MLP neurons of a small language model. Each row is named by its layer, matrix (up: input weights) and neuron, and shows model dimensions 96-191. Each number is 500 + 40 x the weight over its row's rms, rounded and kept within 0 to 999. Numbers have three digits each.
Before each neuron's rows, "fires in" lists the words (lower case) most often at its 100 highest values on Wikipedia text that the model never trained on; "fires on" lists the tokens most often at its 100 highest values on Wikipedia text that the model never trained on. A number after a token or word is its count.

fires in: "new" 33, "the" 19, "sentinel" 6, "only" 4, "to" 4
fires on: " new" 34, " the" 13, "ent" 11, "ing" 11, "ly" 6, " to" 4
L3.up776:491525549477547505508466493508556448497600503563522501429485463534458561450490481525473491506534524475530473499515505484442530482576518533481531487453515461481493508416525477551556499532508532568517444549464486434507512510492417467479463536429542517499530433525449467529549501456541539604

fires in: "by" 63, "from" 32, "after" 5
fires on: " by" 59, " from" 32, " after" 5, "ed by" 4
L5.up496:483514529514475545534439444479517513467494552467474522505440488465565593477503530490490488466486483521511450490491529499503538529579535509445557540523488493526519534515510495531589484535451506607525504429463456486420498525461413495485477437519419528485487460517477498508574445530542485524

fires in: "as" 41, "or" 36, "and" 9
fires on: " or" 38, " as" 21, "As" 11, " As" 9, ", as" 5
L10.up520:522493529526536539479453506537417472489423455490451495516525481449521578484497545495443459518585389465452433497446451520484502520474527459453524480573504509474525501499517477512573473479536521564514497539454504502534518554476474526458480516516536471511553559524542484489569431517592438562

fires in: "a" 93
fires on: " as a" 22, " for a" 11, " A" 10, " of a" 8, " with a" 7, ", a" 6
L12.up515:486501508435506534524520506558459464485471379443545523499439481563477583420551524549466482475501527487452503464512490455485479551501520493578407536453522436546457466426508488553546575490537448514528433507553565425505519484514490490485482542493467549444610450485476454491524482544465482455

fires in: "the" 100
fires on: " of the" 96
L2.up383:481457518548480514480487500476540489455574458511575520482480521551487523452500512527451472528512529526449494527516527453440584554492507508507508536454527486510506451508451482475584504540499557560516451536445486447420472471503483482494488550520510520479521454507434531516529453535521528453

fires in: "with" 51, "by" 10, "withdrew" 6, "after" 4
fires on: " with" 40, " (with" 9, ", with" 7, " by" 5, " after" 4
L6.up750:455408507471478578526513487515482472521442525440436541543504474449528491539500467475491529432473484462452518456518475491445514476567538509417554554529523547502487529492514451568552492553449528573490426530567479496408486419495459463483487395447470534448477392552412464502545500498515453533

fires in: "as" 54, "where" 27
fires on: " as" 48, " where" 20, ", where" 9, "e" 5, "ed as" 4
L6.up664:506505519428495550514446508456514510540484529484445467484523541422480592526453518410455472444479446446466487492492412495525498548531417562460455493488512411548551471457562430505499563517489570519513579446544512490509484554478471531488506532503570499436516472524560483445539468495481556485

fires in: "or" 27, "and" 26, "however" 14, "this" 6, "the" 5
fires on: " or" 30, " and" 16, " However" 14, ", and" 5, " this" 4
L6.up113:467475537523593485548447470475567542530535518449385522404480478483444525530507499465499488536477479501491467512494513545481515592467511544484482567492507554423458526446490442540591501523495465554474491486479498496499495423584522508470542440514501527483538458488522416491583437531570424541

fires in: "as" 40, "des" 8, "really" 7, "called" 4
fires on: " known as" 19, " as" 18, " des" 18, "as" 15, "ally" 11, " called" 4
L3.up340:524544577528530504523453472501621485490494493450452538469463534573461582493520473464480443503522522466516477503474475499502536563549539492510478525628487495480521475519545496483534524507582432510440482528495464427469442492528535474432476481501456477470411550560559484476464465474531560501

fires in: "s" 30, "as" 12, "the" 9, "and" 9
fires on: "'s" 30, " as" 13, " and" 9, " joined the" 6
L4.up568:505522549526506500521424549467494492582523435524375564457492492506540488490590454436467516520494497503440521482476460490537486481524512507530563566501516462438459396508600457550569532502583444551472453528488558513509506503509456486468508491508472530494510500529440476455483477516523509527

fires in: "as" 20, "named" 12, "called" 11, "the" 7, "being" 7
fires on: " known as" 18, " called" 11, " named" 10, " being" 7, " name" 6
L4.up468:444504565507550550540471528549559443496507477444495529424510439577477469485481495418477449528481516502543485499502562471517543463563509553492489489562508525524553455540525538547525556500516415519496508528395520495477435473528559498414521505436576475468443526478497445560531490548590535544

fires in: "most" 36, "more" 9, "100" 7, "50" 6
fires on: " most" 29, "ical" 11, " more" 9, "50" 8, "100" 8
L2.up36:497544555533515532483525514475496467483464522511515529453445526514569525483461482511510543538555515536499515415483563483467545491519472534520425486451523504478539508466496501436516512459514461431508457499458484481481457480486509508489527510451560494518440549448479531579499487462525564544

fires in: "and" 78
fires on: " and" 31, ", and" 27, " and " 14, ", and " 5
L6.up128:474466490510543592525521546560545461509485422518519495462523484429580446482551510521506507488444396497497489534538426463465447537440475590513494489502530477507504448503527537613492512488493487491489414539531489492440510529497500506441560442504510488471539467515484459490524490480502477515

fires in: "of" 59, "the" 13, "a" 8, "between" 4
fires on: " of" 49, " for a" 5, " between the" 5, " to the" 5, " between" 4, " of f" 4
L5.up0:506432508461574500489477497480540486529526541515570532537496489532466522447521522497474493473489554487551511527517531458466504538524518474462498513443503542478532524539553470450497521530542526400539464518444549442465464574450538506433497499467497467461541465525525430546516485538556452508

fires in: "and" 42, "the" 23, "to" 6
fires on: " and" 32, " and the" 12, " and s" 8, " ac" 5, "-to" 4
L4.up511:454480564447499578483525511546432460464602469526530515451512443406611462454535552541493444535515546512508472474511454495489502499464494512507470514435514552514532474484592529508552509499522447560475437498495516499485479517502501495501538487533516457526521416515583471539515468536495456546

fires in: "more" 35, "most" 26
fires on: " more" 35, " most" 26, " rep" 10, "est" 6, "end" 5, " fav" 4
L2.up816:509570521506542522579452499470527505522411463433424552434468537508636518531560540488472494507429457549520582411464498484458486531467493532509466469525547481523509490475499482500524498464525443461499510482424522506478426529507501483496539469411454479421403515471571497488512464506497545474

fires in: "his" 49, "s" 23, "former" 4
fires on: " his" 37, "'s" 13, " made his" 6, " women's" 5, " former" 4
L2.up632:474572468513510528517496459557513503501530470453413490493403507553460530476531527465504506483566446544536486483490516514486509462506501483468510543502503439443526520460535576465532473543479510506480490545455497493489458447481472454452484563507473558466508493504433494521528475604611491561

fires in: "the" 27, "were" 9, "all" 9, "of" 8, "other" 8
fires on: " one of the" 17, " all" 14, " other" 8, " were" 8, " are" 7
L6.up109:473537511489519611514513538476429498558553475514512411466496508461505567490526562477483451495600528494454583566473441472458465479498521505456496535552508471481505470472489516532524506528456447542536458472447544473497511458497479508485544428561473537521469521498393493445551474526537513532

fires in: "who" 47, "to" 19, "i" 6, "he" 4, "we" 4
fires on: " who" 33, ", who" 14, " to" 9, " I" 6, "ed to" 5
L8.up814:525574538502495506489495491517470460506485487407500466461400574491465559497507456423450469474531515456440556490482500523536544561444493487504513485575499448473471547553569543499529528523433478550435424499448522492415505546517548520457554486532536449464530548512556421499527480494547535499

fires in: "or" 28, "using" 7, "like" 6, "soils" 5, "and" 4, "with" 4
fires on: " or" 28, " so" 11, " using" 7, " like" 6
L8.up498:484428577457503548490465520527559527489493502466513578562499497471519552511499524455469458486454416425467568526401447532457486494494497433510467552498508572528502504515551568520539523499489497524523438509509531442477523525534493527489521486492462485465520486488523435494548461522564533508

fires in: "against" 20, "if" 11, "over" 9, "and" 8, "in" 7, "after" 4
fires on: " against" 20, " over" 13, " if" 11, " in" 5, " and" 5, " after" 4
L5.up390:580416561469497500524515471549534472482512500432491549441490477463496502476512478530480482473515482482545499397485451512469470599540497497458449592498507562479594501484583505534569531502430487465460527478508449477463473493528466457464511477548500519451493493557555481560524483605525487530

fires in: "is" 42, "was" 17, "at" 17, "of" 6, "feet" 5, "brigade" 4
fires on: " It is" 17, " is" 14, " It was" 11, " at " 9, " at" 8
L3.up577:511521521557546529525386465481529466487467506415521490486488540446545529418565516485444482429486471430525470504428456492463553476532557488533450453498529497537534502547461486554484525521560502486509487444482506468458524598418509526522526498453480543482517521473495526532564518491562543499

fires in: "on" 34, "in" 25, "until" 4
fires on: " on " 34, "In " 25, " organ" 7, "rem" 6, " until " 4, " propos" 4
L2.up330:489520466523460592568491459477456453444544510434517475536503570513452425485494526443465554403472529576556568552451489469492489458488446524501483498507508534563482512549552487530461483470486517531433495486506481462482526595486566454488520576476504452559506528498509532505532494520480494464

fires in: "he" 44, "who" 7, "healy" 4, "have" 4
fires on: " he" 20, " He" 19, "he" 13, " prom" 6, ", he" 5
L2.up61:502501518469464538486510458481467474474530483409490450505450473456513482521461567461524524530414525482515512529528554490467502539468502520509441412522515479518503527546493476453549516515555535484446465494515516476524504539484511460467477443496507578451522549589549444478604477564503547543

fires in: "and" 83
fires on: " and" 65, "o and" 4, "ation and" 4
L2.up451:485445567427483527457516553575529458494502440425491514466458490425598497484486472507506475505471447448495474540542447464508490505507515524400428491597529509495506448409538504527563498475525588485513454510525482506502509536487468477529490465504541444498474533558557472498525485470523492496

fires in: "he" 62, "she" 14
fires on: " he" 58, ", he" 24, " she" 15
L5.up336:543521535471502542481456418498491491532522433341483564489407484528514485474528473506482554478428474453531479467483499498488601468508502533516494462568510464477581521544493474581473479460576501484475465472534509528533495574502572485486523541513473515553507470518544520476478471516612493484

fires in: "his" 60, "its" 26, "s" 10
fires on: " his" 34, " its" 21, " in his" 10, "'s" 10, " from his" 5, " to his" 4
L5.up197:451540551480526521492564555517504478463547504484432520515508485528522546524498506505494506529583459467510491518545436512434543484500498504451510473520523458413544488521546495542529520494503546478497462490473485528446510484494498439519572475573500479386455529495493471603594477556584500568

fires in: "of" 36, "for" 12, "maureen" 5
fires on: " of" 24, " for" 8, "ure" 7, "or of" 6, "ust" 6, " of " 5
L2.up868:516492529509487501571488473568529510472519447424458506431525532441598539488501544507463425484440507512502494418438543516471504456485491550440522540516531493527501480572606488551538425472457475459463539457472542512462476516478408498466463535478497494533487524517543471473509464547534492473

fires in: "or" 50, "and" 36
fires on: " or" 62, " and " 26, "s and" 6
L2.up746:526455497500523521478527532492478438506539511478449555457454498512517461477477476433460479444469456492487514496473467497478524457453459498517439498614508555542511404537547529516531467506516470501470485516446434508492484574534553524452534470398514450550467537549489397598561463495528528508

fires in: "is" 49, "was" 13
fires on: " is" 49, " was" 14, "d" 7
L2.up79:468499448493537578514488396558555520536493446491460482529488515483548452485458478541488494482546422503534492494508441444527481483545527504497467474481519428503489472531506533508550471444519470492527467470418506476475420496492403516513478475472514503460380514436578468522487482471526555508

fires in: "a" 58, "the" 20, "fukunaga" 4
fires on: ", a" 36, ", the" 20, " a" 19, ", F" 8
L2.up667:448512497490591529464505523512439516490444604417521552464524491523469552480552532556469537414567514444487546562464432447472623554451487474402516502480555486517513450448551439468597514501546579530446485503516534441506489510503477517426539511465515483461513520434496463553516506591564493550

fires in: "s" 36, "his" 28, "was" 13, "her" 9
fires on: "'s" 31, " his" 16, " he was" 8, " to his" 7, " her" 7, "er's" 5
L3.up326:454549498535486535519494456516493499517538537446472459538413522540474531517521455500478513506591503451526556533460527473485598504497511507562512547495518518452480401500503542478499573563558390533545485513537511507435446452517454515483523532449479493473491538494523468515609493496567450459

fires in: "the" 55, "or" 17, "as" 5, "called" 5
fires on: " or" 24, " of the" 11, "The" 10, ", the" 6, " for the" 6
L3.up209:483503496489617566474453462448470457421530499518524578464523442515531494480524528500455425507513505512496456481471509476471548543464525500444499519564510542523540484571570481537519489506560455501422468472455474444498491515523497470476501504470488551474456524489458494536544466514549521532

fires in: "the" 32, "film" 6, "memphis" 5, "memory" 4, "promote" 4
fires on: " The" 26, "em" 17, " rem" 13, " prom" 8, " The film" 6, "Pro" 5
L8.up473:516522509451544483494470507445486512452564465481530531509420430558467518439515436471468518492476559529523515461498513462482544523466490555601506486441524460477531475477497445457543533476559457536582518492433563494442473398510484553472476477495454503494499537491516513566513481516476425519

fires in: "and" 77, "with" 12
fires on: " and" 74, " with" 12, " and D" 4
L4.up621:432486551501562506515471540538483476522491479493472521491457462514472547456516517438455435514516501460413521557532488545435562510463479527470505526493525486475496432486580544582592476540501525542532466493486539468455511477509446514503563510540493431401455507507530441487591478494484499594

fires in: "the" 75, "causing" 4, "of" 4
fires on: " the" 40, " one of the" 13, "ing" 8, " among the" 6, "ate the" 6, " of the" 6
L2.up118:495607594451522578528496518532575500467562466577466470492456443486581520509521461514486441530544540496467521485520499470529462562556528494544502572445523515504474387480489542541592515485449491464539465513479513443484443432514506535460532489503537512516493496472516485434477450536545493471

fires in: "in" 35, "by" 13, "at" 7
fires on: " in" 34, " f" 26, " by" 13, " at" 7
L5.up677:506535467491507520580466461478566549525490478453400540528431536521518572408553536502515510536579514497533439483495551469425601486565517516467459498509499537490604561479505521531529482492561520512514468519411445393491505471488473476462447473458496490407418507503500525485546450507462516588

fires in: "that" 28, "it" 27, "which" 19, "a" 7, "as" 4, "nets" 4
fires on: " that" 28, " It" 27, ", which" 19, " as a" 7, "ets" 5, " as" 4
L2.up690:456500502510495527498505561558479472509483520459544490501470473487533538482521493470488529484495460545460475477508429483515586508523514491515516484514534495484517500472550477529475467524456584512532535473427513505526440504500444495570546527547612530476503538487568591504489460480543551522

fires in: "and" 39, "or" 21, "other" 4
fires on: " or" 24, ") and" 10, " and" 9, "b" 6, " reb" 6, "), and" 5
L4.up523:495460571458554557509469519488520437504487526474410521496467447452496556464479484532488487429483536434415488532521521427425515488464533508458443500531495569555510501461461490569534506499509444452507433514502539468533528578531547518430612519435439476532554549506528465453534465497577513570

fires in: "the" 38, "a" 29
fires on: " in the" 18, " a" 14, " in a" 7, " the" 6, " won the" 5
L6.up112:504510463514540483587473514511508528494515491445521575489511456535477485489519583509474517468486528518570555409513467463530561484571516496392512434453536577511543507456475470521539557513543471496486523571510516500443478443499482509498606565477490525515545430470459470495497497554523486486

fires in: "a" 68
fires on: ", a" 22, " in a" 21, "), a" 7, "s" 5, " is a" 5
L12.up120:495458496552480487545517472511506556528473430469512412495473512531492425482522594577505436499580545465457496527523513440442495547489568476525489529501499500479515510486527526593548461510570521563491496522521549484520461500463443515497526533554483507457466426475529561519506471511418489512

fires in: "to" 23, "not" 17, "would" 12, "t" 7, "could" 4
fires on: "ly" 16, " to" 13, " did not" 12, " would" 12
L3.up597:469570529524553524514506481452437487467528490432470423523449565512575481539481493496477532517520513405478508478500467398475505528498547531499473449462515528507492490471504469513514478503485501455437382556513501482467441530510410488473511458497493512438518560524575429460481482528508593520

fires in: "to" 35, "would" 11, "under" 9, "should" 5, "not" 4
fires on: " to" 21, " under" 12, " would" 11, "able to" 8, " should" 6, " st" 6
L3.up563:440613586556507560566468464440543441460544555488550442473502520496555442554537528539482518511493520472481566501472498474403533558505557502448443433497536529443522499502490472585496494515515532585548519511520512482456482471536408429503574463439506532483510482455423481481526496475546478525

fires in: "they" 29, "it" 13, "not" 10, "you" 9, "we" 7
fires on: " they" 20, " you" 9, " it" 9, " we" 7, " that they" 6, " did not" 6
L10.up272:445538504468531577514486524499498520523510452456452511482411421491556492558524502503454457515502540474525511509515491438430546565413499530517483466572515538433495469498486454539556463512556518506523451491595498496508402525515578513479524469514550558498525553471500426496471445436558546536

fires in: "with" 26, "cast" 11, "starring" 6, "pokémon" 5, "beat" 4
fires on: " cast" 15, "ok" 15, ", with" 14, " with" 11, "ung" 5, "eat" 5
L3.up64:499586534518469513463515445539553485491467522446449531482486524408460501498528503437478544487490549505508512465566447518459503468554478524444475511437513488558471524534587531458521460539505517470531480439527446472535468500446427502470511569473418526429543457531511540501582498511567553496

fires in: "games" 18, "teams" 14, "missions" 11, "members" 7
fires on: " games" 18, "ions" 15, " teams" 14, " members" 8, "ations" 8, "ities" 4
L2.up204:493640503440499584481493556446538525522469510570482471423520512503545497484562568470482447536481457466498525478520485518510492458507498490467524500485510518467536500513454478508474407537459407506595518491513476497452501530522519531513527452443518472487464537568503486470470479593520559474

fires in: "to" 33, "18" 7, "has" 7, "intestine" 4
fires on: " to" 29, "18" 7, " has" 7, "11" 4, "est" 4, " alleg" 4
L2.up461:499478526505516515538524492497477509472536496475499500484555505487529479530521504496488510400538519447553565508471501424507508502492508606514544505507525456521459453539531516542500465441453516502501498424575546464462470532496532495521493488554518494512492510501534418451454458485535491525

fires in: "was" 76, "were" 15, "is" 6
fires on: " It was" 17, ", was" 16, " He was" 15, " were" 9
L2.up350:456508555467532586541528519473443511495481483464482532511488494482526481480534557469463521407536553500560491519417468450439538464500539535491501452539542450469496427504480517566524435487527474458574477517484520464512461529529402526485561561446501484455517483492519539521522477495558531510

fires in: "as" 83, "to" 6
fires on: " as" 65, ", as" 13, " to" 7
L2.up166:523471543514509527498446499452458492500500503394518510508488426511521497466544535451517507455526504439506464494448421485504529461548549465522496464576510581462519502486516475573555502504485542567431543451544536473533419521524487481487519541476534473511430534513513544524604481529501462556

fires in: "two" 21, "four" 14, "three" 14, "five" 7, "one" 7, "eight" 4
fires on: " two" 21, " four" 14, " three" 14, " five" 7, " one" 6
L8.up108:528484535488492487497493510557490467540519524467493469433540543428566522489546537456520508400601462453462510433508463470509509474516485498551518494512525514480525473454503546461518470424516540555515439480555529520462459519518455532496495502474504494497490408498526482531496465508502453507

fires in: "of" 54, "and" 11, "million" 4
fires on: " of" 27, " number of" 17, " and" 9, " series of" 7, "ily" 4
L5.up855:497453495538502558463554541512505495471535434464452487499513531472557544505431475512474517459515472485508520544569440469513523497524541511526447539543507473493497501511519495448552544478513502505499468501462502434428469444505472505501514497614558470428532420492512521463556480513532562542

fires in: "a" 95
fires on: " a" 56, " a " 12, "ed a" 6, " was a" 5, " in a" 4
L2.up54:505444502510539518547410465483512449490439488411456494541522529632444506515521495561496563461514537477557592478551551479514500425590554518423464480532525480462502434499544487491579526497512534540468510552535539480475479502514477481507546551442513503469448458480587502497604498455542551520

fires in: "the" 40, "by" 10, "with" 6, "while" 4
fires on: " the" 27, " B" 11, " by" 9, ", with" 6, " by the" 6
L8.up303:462535512477453581577435459480544517537501518472502411450444456504470434466528461489515543519495484496469560494485512519522540530451497568463545490405521524496473417445507480520583514534479460521512453498554535476504515492494433498495473526509483495502559378502549512542554478524518563538

fires in: "two" 28, "of" 9, "three" 8, "and" 7, "four" 5
fires on: " two" 28, " c" 19, " of" 8, " three" 8, " in" 7, " and" 7
L8.up264:482468584486520499484485477552526580489456486460552495459487578459546505519496502515458494487545470476490577497511505453412509482467496485471480525530534480506500467470622465499566461577443493551556483482471494477442444467507525538480454454462482489442487426478473510539535489509513470546

fires in: "between" 34, "both" 32, "the" 9, "together" 6, "different" 5, "those" 4
fires on: " both" 21, " between" 20, " between " 10, " between the" 9, " Both" 6, " together" 6
L3.up496:514562497419507568482427541466531525516455533487519552477532526517540489506541533439501413529551515525486506441501457519490471503539528506458525510494514467532546514502519503506561536489561450505582471560473500444554442550499487499438486532511556482455545409513450502515582467541461490543

fires in: "you" 18, "he" 16, "they" 10, "we" 9, "she" 5, "georgie" 4
fires on: " he" 19, " you" 16, " they" 10, " we" 8, " she" 5, " that he" 5
L12.up801:482488531498477545479514512471456533520413467478497436506426456488577460531545553479488516488516448502509537491495550558473505524465528540480523469491518480463474520510512493564500447450539497477492488449520543483473461470489515460574520462475541495521506550519506535454545449524545490475

fires in: "which" 33, "who" 13, "they" 9
fires on: ", which" 23, " they" 9, " which" 9, ", who" 8, "es" 5, " who" 5
L5.up317:546575562426492567519506510512605498501482479456515432450490491494442562522467531465482516524496514534557487524506459585505519544490458459460475457491497465444489495528540439528506537519505498506464477455534567470490404518510561440497501430531420514475491486548473460494507487531531550515

fires in: "a" 39, "s" 15, "aus" 8, "position" 4
fires on: "'s" 13, " | A" 12, " and a" 9, " as a" 9, " in a" 6, " a" 6
L5.up737:490521523442567518499427523519405478511502473454491455519395473462502583478521475526480514461511465534516563478460528529503455531445499465483492536497520458441542397470503455482575547524568498492526463492549537558485439531473446507463546579519526499461512520496511425534543482497547486534

fires in: "most" 30, "the" 24, "only" 11, "maureen" 5
fires on: " most" 24, " of the" 16, " only" 11, " of the " 7, " Most" 5, "ure" 5
L3.up593:503502497516496464540520487589542505501583437444525490482491512457567539467453538494465534567547487518492498501478498506488583482529485514523529459489523479528522518513482490499580501534502449490490374433514543508451469460520480517489532443504534524502533491482447475514490489583529541536

fires in: "a" 69
fires on: " in a" 35, " on a" 16, " for a" 14, "com" 9, " meas" 7, " a" 5
L3.up252:528442494505554422498501539539456468542551465504478482523486488507551501456549488500481496536487482501520602454471481471433512533518530492491548553465509494483463417436507471518569488483576516516491522543509553452516467548484424503484511571417587531504514459474478512478520474610489460476

fires in: "to" 33, "for" 22, "free" 5, "of" 5, "from" 5
fires on: " to" 20, "in" 9, "able to" 8, " for" 8, "ing for" 7
L2.up605:459518573562509531508426499498559457507403482445499474541440554532561547504491540509463534479503469545480490535470493469451529489560521514476516499501512502554531489443518517385508476515425440538486489473490485483466436558527471490455448444417489524482486519502552462496534506522550520492

fires in: "he" 17, "it" 15, "then" 13, "club" 7, "later" 7
fires on: " it" 18, " he" 14, " then" 13, " club" 7, " later" 7
L4.up848:497527532533498515571462433493453439492573469480524503426442471547451445539503472447449534489540498501503494488467505529458510459443546477513513449501509477489528555550492473632468477480514502479516527493531522530475506527471568468413533505514551554453513459524452533444588458524538480487

fires in: "a" 80, "al" 6
fires on: " a" 55, " A" 23, " for a" 5
L10.up501:480483437458504493526501544491508475477509478508501421534480431530483482464498519467480506445576422455443560452507459501494546475485546489429471545497548467497403393407595476506513484489527519530572517486533531456521469488469473490489492488500522498489563460512534523485564526479564463517

fires in: "where" 23, "had" 14, "any" 5, "how" 5, "having" 5, "was" 4
fires on: ", where" 18, " had" 14, " any" 5, " how" 5, " where" 5, " having" 5
L4.up767:518484514488553570536435467426435520512503475480448496542455473439475524548492499434431522500531485435487570509498513459500513554462500482473521496447541381440525495562505465536526528491520479468518474478481478480557502424547522498528568447469516538440514477502528472445492490452549523552

fires in: "a" 77
fires on: " a" 60, " A" 13, " to a" 6, "ing a" 5
L4.up890:448452508462525488511495486511475500492474491446540494452488463522433489518514554511461506494550477460513588478486510503519532529485497450478512469482549464506488519520567528455625507544467528564568502497494550512540411462506438530504525419506453457453487526494526494515619494452529530549

fires in: "to" 67, "would" 14, "could" 6, "may" 4, "should" 4
fires on: " to" 50, " would" 14, "ed to" 7, " could" 6, " may" 4, " should" 4
L5.up167:514552552508505553500524497497450483489501464487491411450474562501556528542577505476471512451475557490426501481478446495439526514416520537516434499489505513487512508418519503524519498522480530539509451572545512478486471547516486432504531504532560515426562545529549446476484470471557509511

fires in: "in" 22, "two" 19, "three" 10, "on" 4, "off" 4
fires on: " two" 17, "In" 15, " three" 9, " Par" 7, " In" 5
L12.up472:558557518503495508456467550546560473560396515423534490472513509465517447540490542537478532430577428494465535457473482538432463486448526424484497527516520490508455517545539506466574505491510506513576561469468472470504543474502465444486546514476497512440492541492479468552520483463563585505

fires in: "by" 22, "in" 13, "or" 9, "from" 7, "to" 6, "the" 4
fires on: " by" 19, " or" 8, " from" 7, " to" 7, ", in" 5, " in" 5
L10.up65:496493515529532519544506460531566525410520503527467543490497563537499480451482555453514399470499511487499459434461521512474594494433521511543468485512494534463591436466475496514544553533535454522481499501429523487473486416528496477406412460540515498490482563533561387516543466494497499489

fires in: "a" 21, "the" 20, "sustainment" 6, "reception" 5
fires on: " a" 25, " the" 17, "ment" 12, "ption" 6
L5.up252:493475496464566466520537536542466449563575402495544536515498458450492527496475548546494520535566503544571477530553453466484524427518497478480478494481502522458466459462448460549518529461526475513444529515388552397543378463495489516543507572541542569506518529467497537526525466545505503511

fires in: "the" 36, "in" 34, "ewing" 4
fires on: " in" 35, " in the" 25, " E" 8, " on the" 4
L5.up527:556492504541540474512493500526510501481552525438482499528428527465539543530478507542465489492512503481478535500563569486493521519432522525470550506495534560486486482464522523494551501551508586503534475555544505512408518533492451536458570527500593430435544529483504553514538473521510539510

fires in: "and" 26, "to" 22, "the" 6, "against" 4, "with" 4, "that" 4
fires on: " and" 20, " to" 14, " to " 10, " against" 4, " with" 4, " that" 4
L5.up596:451461572485500539530407440503496453495521447511519507496465460506558461407492524498474464485491552496475498474526495448463611547503449503461526453515521545470491473470517566642551471480450458600471418498439556531524500494460487500494516459504581482459504492523445489519563482481561482527

fires in: "two" 35, "three" 16, "four" 16, "six" 5, "five" 5, "in" 4
fires on: " two" 35, " three" 16, " four" 16, " six" 5, " five" 5, " ten" 4
L3.up44:514476552506542581468431498509473534523468521501420516470502570501498505479507602550496475536621483429478541439479432486450576527523525520449482567478515514444536465554578535518512406481481435500544429460482479415496529548473521462441523472462598480417487515495558555485478496496517509535

fires in: "are" 24, "is" 21, "were" 12, "was" 7
fires on: " are" 24, " is" 19, "r" 12, " were " 6, " were" 6
L5.up822:434484535516492609492479517491463527539464478523443414544491554493504474484526506510474518360476468429452545507484473442429535482529511522504491451592502445553452343456490507556509497470473509559556456476535575492477505516448462510496445493497542467421524435492480386519570491460566504531

fires in: "by" 43, "the" 18, "in" 16
fires on: " by" 42, " by the" 12, " in" 11
L2.up530:500513514529480504487432449593503505461523503492479501543440446483505562459490591506471486476488504515465451377492519465474562471537577492539526545493529487507507435576539485470565509508467530543490472456464442471459495452502468485514420432578520508479484487528510564528584446471552498562

fires in: "from" 18, "the" 18, "by" 16, "no" 16, "to" 6, "without" 5
fires on: " no" 19, " from" 18, " by" 16, " without" 5, " of the" 5, " by the" 5
L5.up748:456535480463477553547395469484511516493496501511500499528492485537448478485575498516522514420540438536542594528482538450497522499506505495464557493427529512515484544424493498522568469530420484539552562462419500429470475467561418457466488451529473490468504595491407474573534463537481490514